{"num_hidden_layers": 13, "hidden_size": 256, "num_attention_heads": 8, "num_key_value_heads": 8, "head_dim": 32, "intermediate_size": 704, "vocab_size": 9056, "hidden_act": "swiglu", "norm": "rmsnorm", "norm_place": "pre", "norm_eps": 1e-06, "positions": "rope", "rope_theta": 10000.0, "rope_fraction": 0.25, "qk_norm": false, "attn_scale": 0.177, "bias": "none", "tie_word_embeddings": false, "parallel_block": false, "extras": ["capped logits"], "init": "normal", "init_std_qkv": 0.0218, "init_std_o": 0.0, "init_std_up": 0.0218, "init_std_down": 0.0, "optimizer": "adam_variant", "learning_rate": 0.00113, "beta1": 0.9, "beta2": 0.95, "weight_decay": 0.12, "lr_head": 0.00506, "max_grad_norm": 0.5, "warmup_steps": 340, "schedule": "wsd", "decay_fraction": 0.735, "decay_shape": "pow", "final_lr_fraction": 0.1, "batch_tokens": 32768, "max_seq_len": 256, "doc_mask": true, "train_tokens": 298700000, "max_steps": 9116, "dataset": "wikipedia_en"}
MLP neurons of a small language model. Each row is named by its layer, matrix (gate and up: input weights) and neuron, and shows model dimensions 80-175. Each number is 128 + 32 x the weight over its row's rms, rounded and kept within 0 to 255. A neuron's up and down rows have the sign that makes its largest values positive.
After each neuron's rows, "fires in" lists the words (lower case) most often at its 100 highest values on Wikipedia text that the model never trained on. A number after a token or word is its count.

L10.gate125 [116 133 147 135 150 145  67  99 109 162  99 111 116 215  81 141  97 129  83 216 146  81 149  95 162 115 127 198 179 141  86  72 181 139 134 139 173 107  88  95  92 106 111 125 131 143 154 101 212 115 125 162 106 100 109 141  93 157  96 116 139 115 101  90 202  95  68 133 104 121 156  95 120 194 124 130 115 120 152  73 225  88 118 116  96 120  59 160 123 116 157 158 115 118 143 133]
L10.up125 [199 120 155 116 141 164  59 125 116 136  80  36  70 150 129 125 170 141  79 142 150 137 139 129 160 139 165 174 174 212 112 121 142 157 123 111 174 128 117 147  91 136 106 155 152 204 184 138  86 130 126 160 105 110 182  86 128  95 123 141 124 144  94 140 138  69 155 167 124 143 119 180 130 100 183 117  89 172 106  84 156 182 146 122  49  65 138 133  97  91 128 112 102 111 128 179]
fires in: "and" 67

L7.gate19 [169 177 141 106 114 169 171 168  97 139 130  90 169  87 130 123 109 166  78 132  96 153 143 142 174 152  65 154 135 135 156  83  76 120 170 141 142 132 112 115 102  72 155  98 169 116 158  94 116 148 153  97 104 134 141 138 130  96 111 111  54 125 113 127 131 151 207 179 141 123 123 195 147 117 140 151 142  91 110 114  71 115 179 171 105 139 123 145 125 116 138  79 118  85 153 121]
L7.up19 [174 116 176 105 160 129 148 112 106 102 123 152 190 125 117 105 187 163 157 116  38 133 159 133 189 174 110 117 182 138 110  74 141 183 153 121 107 131 136  78 135  55  91 125 128 102 121  77 111 138 114 164 104 180 148 149  81 126 122 143 116 104  96 123 122 124 128 148 155 123 103 169 101  74 110  93 157  70 167 151 110 136 175 169 134 170 131  91 146 118  85 133 167 184 126 147]
fires in: "a" 96

L3.gate256 [158 119 112 175 155  99  96 104 105 132 132 133 105  85  96 114 115 156 124 167 141 169 135  84 128  90  76  85 121 140 160 179  98  68 127 116 190 182 105 131 156 107 181 160 171 138 138 134 125 148 130 164 124 103 136 121 134 127 122 151  99 149 148 102 111 129  88 148 191 135 116 163 123  87 117  85 137 146 157 135 143 192  73 105 126 129 107  93 114 113 144 135 130 121 130 135]
L3.up256 [148 175 113 127 115 127  99 137 134  80 105 191 178 140  81 154 110 129  72 150 124 152 177  95  28 142 225  97 148 135 132 114 117 158 145 180 158 119 151 178  76 189 127 131 165 146 169 103 156  77 174 137 158 151 113  71 146 116 116 178 117  93 154  90 169 103 137 133 110 112  91 167  89 134  54 133  84 138 134 109  95 154 128 155 120 139 157 145 153 107 116 118  77 186 117 147]
fires in: "the" 43, "it" 25, "boat" 4

L9.gate403 [120 154 124 167 140 114 168 163 137 135 131 138 107 168  95 197 124 113 116  84 113 155 164  61  31 105  59 124  89 163 128  43 166 110  84 153 173 115 154  96 116 131 136  72 160 151 112  95 117  99 106 146 138 102 167 147 138  82 129 145 112 111 106 132 127  74 135 171 104 109 137 112  83 135 138 112  45 105 126 117 163 201 168 163 137 102  87 167  93 101  79 148 159 106  93 213]
L9.up403 [137 126 195 109 102 129 123 152 165 126 134 162  46 114  55 180 138  79 150 136 148 106 118  96  59 161 153 145 126  88 137  88 103 133 113 101 135 189 158 116  83 193 124 178 165 156 148 144 191 136  79 121 115 167 155 136 117  98 123 121 151  91 157 105 165 138 151  93 127  88 132  95  98  93 128 148 139  80  97 106 152  89 144  96  60  67  91 140  89 149 105 123 160 155 119 130]
fires in: "the" 20, "their" 17, "s" 14, "an" 12, "his" 11, "its" 5

L7.gate180 [169  87  96 158  87 146 147 130 159 151 164  78 108 116 118 161  99 137 141 137 157 131 141 136  97 135  77 152 112 111 124 147 166 110  80  97 200 108 125 127 125 170 210  68 120 186 176 190 198 134 155 164  43  88 143 149 129  94 140 157 101  88 133 129 173 140 145 140 144 108 120 148 103  96  81  80  69 135  85 117  66 145 142 103 102 119 134  76 144 108  85 116  84  87 116 135]
L7.up180 [150 130 128  97 137 119 143  96 135 156 156 203 125 136 113 169  93 163 101 108 160 122 128 133 141 101 117 120  74 176 146 154 106  98 117  45 115  67 163  94 108 138 160 104 111 143 168 179 116  89 128 131 150 103 149  79 166 119 107 129 151  83 176 169 139 109  95 176 134 146 147 147 140  99 103 113  90 171  85 150 110 109 117 139 130 159 100 119 115 178 141 149 153  84  96 175]
fires in: "the" 57, "s" 21, "his" 4

L3.gate291 [166 100  77 119 157  85 113 119 155 129 179 124 128 144 157 102  91 162 145 150 144 154 138 135 133 132 127 117 117 103 144 133 113 171 137 169 165  93 175 128 161 132 150 149 135 111 104 178 192 105 125 181  79 140 116 110  82 118 103 181 160 131 160 110 165  70 122 106 123 140  91 175 105 162 113 109 116 120 124 112 135 147 149 115  99 125 137  91  95 154 114 130 170 119 130  95]
L3.up291 [ 98 146 148 168 100 124 122 101 154  72  75 161 190 122  98 231 167  93 131  94 175 166 220  80 188 137 178 137 181 182 164 194 128 145 140 156 154 108 165 136 103 143 123 144 157 181 135 156 137 169  83 105 134 144 156 117 127 176 102 150 241 127 101  84 112 129 111  53 119 146 104 157 102 166 114 116 154 104 123 134 131 166  92 189 165 105 138 122 140 136 133 204 102 137 125 170]
fires in: "the" 85

L10.gate139 [129 112 182 193 132 161 135 167 140 152 127 175 100 158  72 129 177 164 115 130 157  63 108 150 106 129 109 145 158 116 125 101 106 158 129 148 162 116 146 155 174 124 108  76 131  92 125 177 153  93 135 142 165  97 166 129 143 163  95 143 119 139 135  19 127 100 190 112 144  62 112 145 141  92 137 126  80 145 112  97 157  89  71 157 118 132 126 155 176  94 183 169 106 108 135 154]
L10.up139 [111 117 105 130  94 110 156 203 145 147 160 107  73 125  75 116 155 111  95 153 124 112  63 164 100 154  79 157 123 120 108  95 138 155 100 151 128 102 174 177 152 129 150  98  84 127 163 170 105 131 105 104 140 186  88 164 127 127 194 118 109 160 171 100 100 172  95 179 145 172 122 124 141 104 110  82 121 126 126 127 154  80 114 137  69  36  88 172  89 155  94 144  94 122 113 176]
fires in: "in" 63

L3.gate483 [135 117 131 134 111 103 119 139 165  76 149  63 141 162 114 107 106 159 159 145 116 162 133 122 133 148  62 136 155  80 126 122 129 150 129 139 107 190 116 167 143 141 138 116 175 131 116 138 157 123 131  80 122  45 172 230  91 121 118 125 129 111 136 153  91 140 144 116 124 116 139 135 168 106 156 120 145 168 146 121 105 131 134 122 159 183 143  67  35 121 157  75 137  72 160 100]
L3.up483 [107 143 149 133 154 132  95 166 165  80 164 208 160  93 142  59 182 145 116  83 109 105  93 123 125 154 146 158 131 134 151 182 162 148  81 137 145 153 126  99  75 184 120 134 110 141 118 127 168 116 144  78 122 110 138 135  93 161 125  83  98 170 123 151 135 143 154  93 117 111 100 124 138 165 109 112 146  94 105  63 122 110 144 105 107 170 114 107 119   0 103 115 147 166 181 138]
fires in: "the" 45, "in" 17, "making" 6, "was" 5

L3.gate703 [135 114 138 132 159 148 118  81 159 128 126 111 144 152  79  62 158 164  97 158 126 124  97 103 145 173 125  88 151 162  95  93 158 111 143 220 165 146 130 122 141 120  94  87 153  94 149 120 149  81 101 129 127  96 165 135 110 135  68 104  79  78 142 119  88 182  99 190 146 117 148  86 186 145  94 156 130 115 132  26 161 172 169 111 107 154  98  86  85  62 206 131  87 109 169 152]
L3.up703 [162  90 172 149 156 112  89 142 109 124 190 118 117 157  96 133 181  80 130 145 144 144  75 157  78  88 113 121 173 100 105  93 159 105 145 141 213 146 114 139 108 168 121 130  95 142 127 137 165 106 118 150 160 129 154  90 106 126 117 147 111 154 128 128 107  93  76 144 135 165 133 190 160  85 101 116 123 164 164 139 183 177  84 112  95 109  94  81 125 121  77  89  75 144 102 180]
fires in: "in" 45, "the" 32, "and" 8

L10.gate71 [133 123  74 186 138  61  85 134 181 145 122 127  75 131 127 109 150 140 125 147 110 137 115 128  82 205 151  89 153 162  59  78  82  82 122 131 180 156 143 153 118 154 115 103 164 134 130 145 103 141 130 129  96 111 147 155  96 118  82 190 178 121 171 109 214 111 153 122 129 106  93 130  92  72 183  77 112 143  86 111 116 142 122 167  92  97 192  90  99 184 154 117 160 143 146 127]
L10.up71 [133 146 159 139 115 183  81 128 134  93  75 110 111 148 182 120 135 130  62 114 124 166 181 136 137 111 109 123 150 101 185 169 154 114 155 167  98 180 129 181 152  95 151 189 150 129  95 119 172  49 156 136 125 125 134 169 165  89 160 121  96 168 123 121 156 164 127  95 140 101  84 140  94 137 104 121 110 151 125 190  90 145 161 151 141 113 111 116 145 154 112 126 188 121 152 178]
fires in: "the" 57, "for" 12

L3.gate577 [140 108 104 150  98 144 110 184  99 139 167  69  97 112 146 107 120 184  86  92  88 157  97 131  86 125 135 130 120 127 154 154 140  89  77 156 134 117 161 188 120 136 118 167 135 158  98 157 126 194  98  84 110 130  94 158 129  77 104  85 171  95 170 109 184 126 100 131 128  86 116 135  94 105 118 100 181 118 133 137 144  95  81 114  97 102 114 179 109 166 121 104 122 103 102 182]
L3.up577 [130 113 139 101  88 203 152 140 139 104  93 131 115 121 129 104 195 114 190  97 166 162 133  88 116 194 191 116 115 166 100 134 138 131 124  91 178 122 128 132 128 137 169 179 107 118 140 115 219 137  63 149 126 149 160 128  73 105 105 134 179 146 106 159 164 177 106  85 123 160 156  75  97 147  93 147 110 111 160 112 171  94  81 165 108 144 172  81 130 122 130 144 107  61 106  89]
fires in: "its" 36, "his" 21, "their" 20, "the" 16, "her" 7

L3.gate154 [122 184 153 164 179 134 163 148 109 152 126 158 170 106  99 168 131  77 136 132  88 126 105  90 141 164 119 112 100 108 174  71 136 174 131 133 145 113 123  77 109 112 147 105 119 155 148 106  87 107  84 156 128 109 108 165 160 115 146  90 147 115 120 180 118 196 144 113  98  95 114 104 162 107 139 121 188 163  96  77 103 102 116 158 176 123 112  96  97 110 145 110 166 170 145 134]
L3.up154 [109 137 255 107 138 150  47 133 139 156 170 127 130  73 113 114 132 159 136 142  87 113 137 166 122 124  90 153  95 147 114 113  96 136  47 120  97  67 134 132 108  65 139 123 149 170 100 127 136  82 112 214 135 200 120 164  99 135 145 111 126 145 115 133 170 128 100  92 153 197 166  72 146 137 126 134 136 104 149 177 124 143 169 123 190 203 130 193  78 110 153 109 197  80 170  90]
fires in: "a" 27, "an" 12, "young" 7, "first" 6, "former" 6, "loss" 6

L3.gate503 [ 88 151 137  90 125 129 145 175 160  89 115 142 134 118 152  91 183 125 102 123 150  83 115 179  89 117 165 160 127 186 136 155  86  79  94 100 119 114 155 109 157 155 183 119  97  85 126 143 130 127 151  46 161 122 157 177  96  86 104 141 105 132 135 174 178 172 138 107 104 133 129 155  54 141 126 168 170 168 161 135 157  91 164 154 173 120 117 110 100 218 140 130  74 140 118 143]
L3.up503 [133 136 103 109 101 135 120  77 112 117  98  91  99 132 155 186 118 194 148 101 160  68  81 102  71 148  90 122 123 111 119 142 137 135  94 146 127 179 176 146 106 107 136 159 141 135  85 142 140 123 128 186 121 115 111 150 126 103 155 117 100  99 161 123  94  92 186 118 135 205 176 157 105 125 173 159 124 153 163 183 175 102 125 146 142 150 109 140 143 185  92 111 104  85 138 165]
fires in: "the" 21, "of" 20, "to" 6, "1st" 5

L3.gate395 [129 161 164 165 117 120 107  81 170 152 155 163 134 126  79 127  92 131 199 141 178 160  93 151 145 129 129  86 165 184 117 104 147 143 126 166 174  99 151 137 162 144  77  96 143 113 193  99 135 155  97 112 218 119  66 143  88  96 111 118 108 107 129 126 100 123 141 113 145 134  78  98 139  87 100 100 149 170  94 134 133  96  83 118 120 112 146 145 168 208  69  90  89 103 176 188]
L3.up395 [156 170 117 126 148 133 113 103 116 158  80  87 156 154 111  85  74 142 111  99 172 159 121 114  65 171 141  93 139 119 195 136 162 153 111 125 105 189 167 174 138 139  84 108 100 180  82 160 126  28 168 132 123 126 149 107  85  53 131 157 144 140 195 148 101  70 147  45 135 143 144 113 178 134 156 145 171  85  94 179 146  93 162 120 143 130 160 129  63 112  95 146 137  89 117 141]
fires in: "to" 23, "the" 21, "hard" 13, "home" 5

L5.gate520 [145 184 117 149 138 115 150 157 159 188 133 113 126 166 101  55 138 148 136 106 147 147 138 106 144 123  88 108 164 235  79  60 162 133 147  86 138 152 120 120 166 114 145 169 214 142  69 143 102 108 132 139 124 151 156  75 145 166 153  97 204 123 159 109 225 107 173  92  98 133  79 153  73 161 102 121 105 101 132 103  85 181 173 116 117  94  75 133  72 151 119  74 156 103 116 108]
L5.up520 [188  82  87 146 157  86 165 143 159 144 205  57 127 119 111 119 137 121 141  83 151 121 106 128 183 137 130  49 179 166 126 149 114 142 136  84 170 156 138  99  92 142  83 162  94 157 152 130 100 142  77 120  99 166 109  88 129 139 116 139 140 116 133 134 145 177 114 140 162 156 204 144 112 188  80 162 115 135  78  79  76 143 103 120  55 146 102  98 119 155  74 111 149  78 127  87]
fires in: "s" 50, "two" 7, "most" 5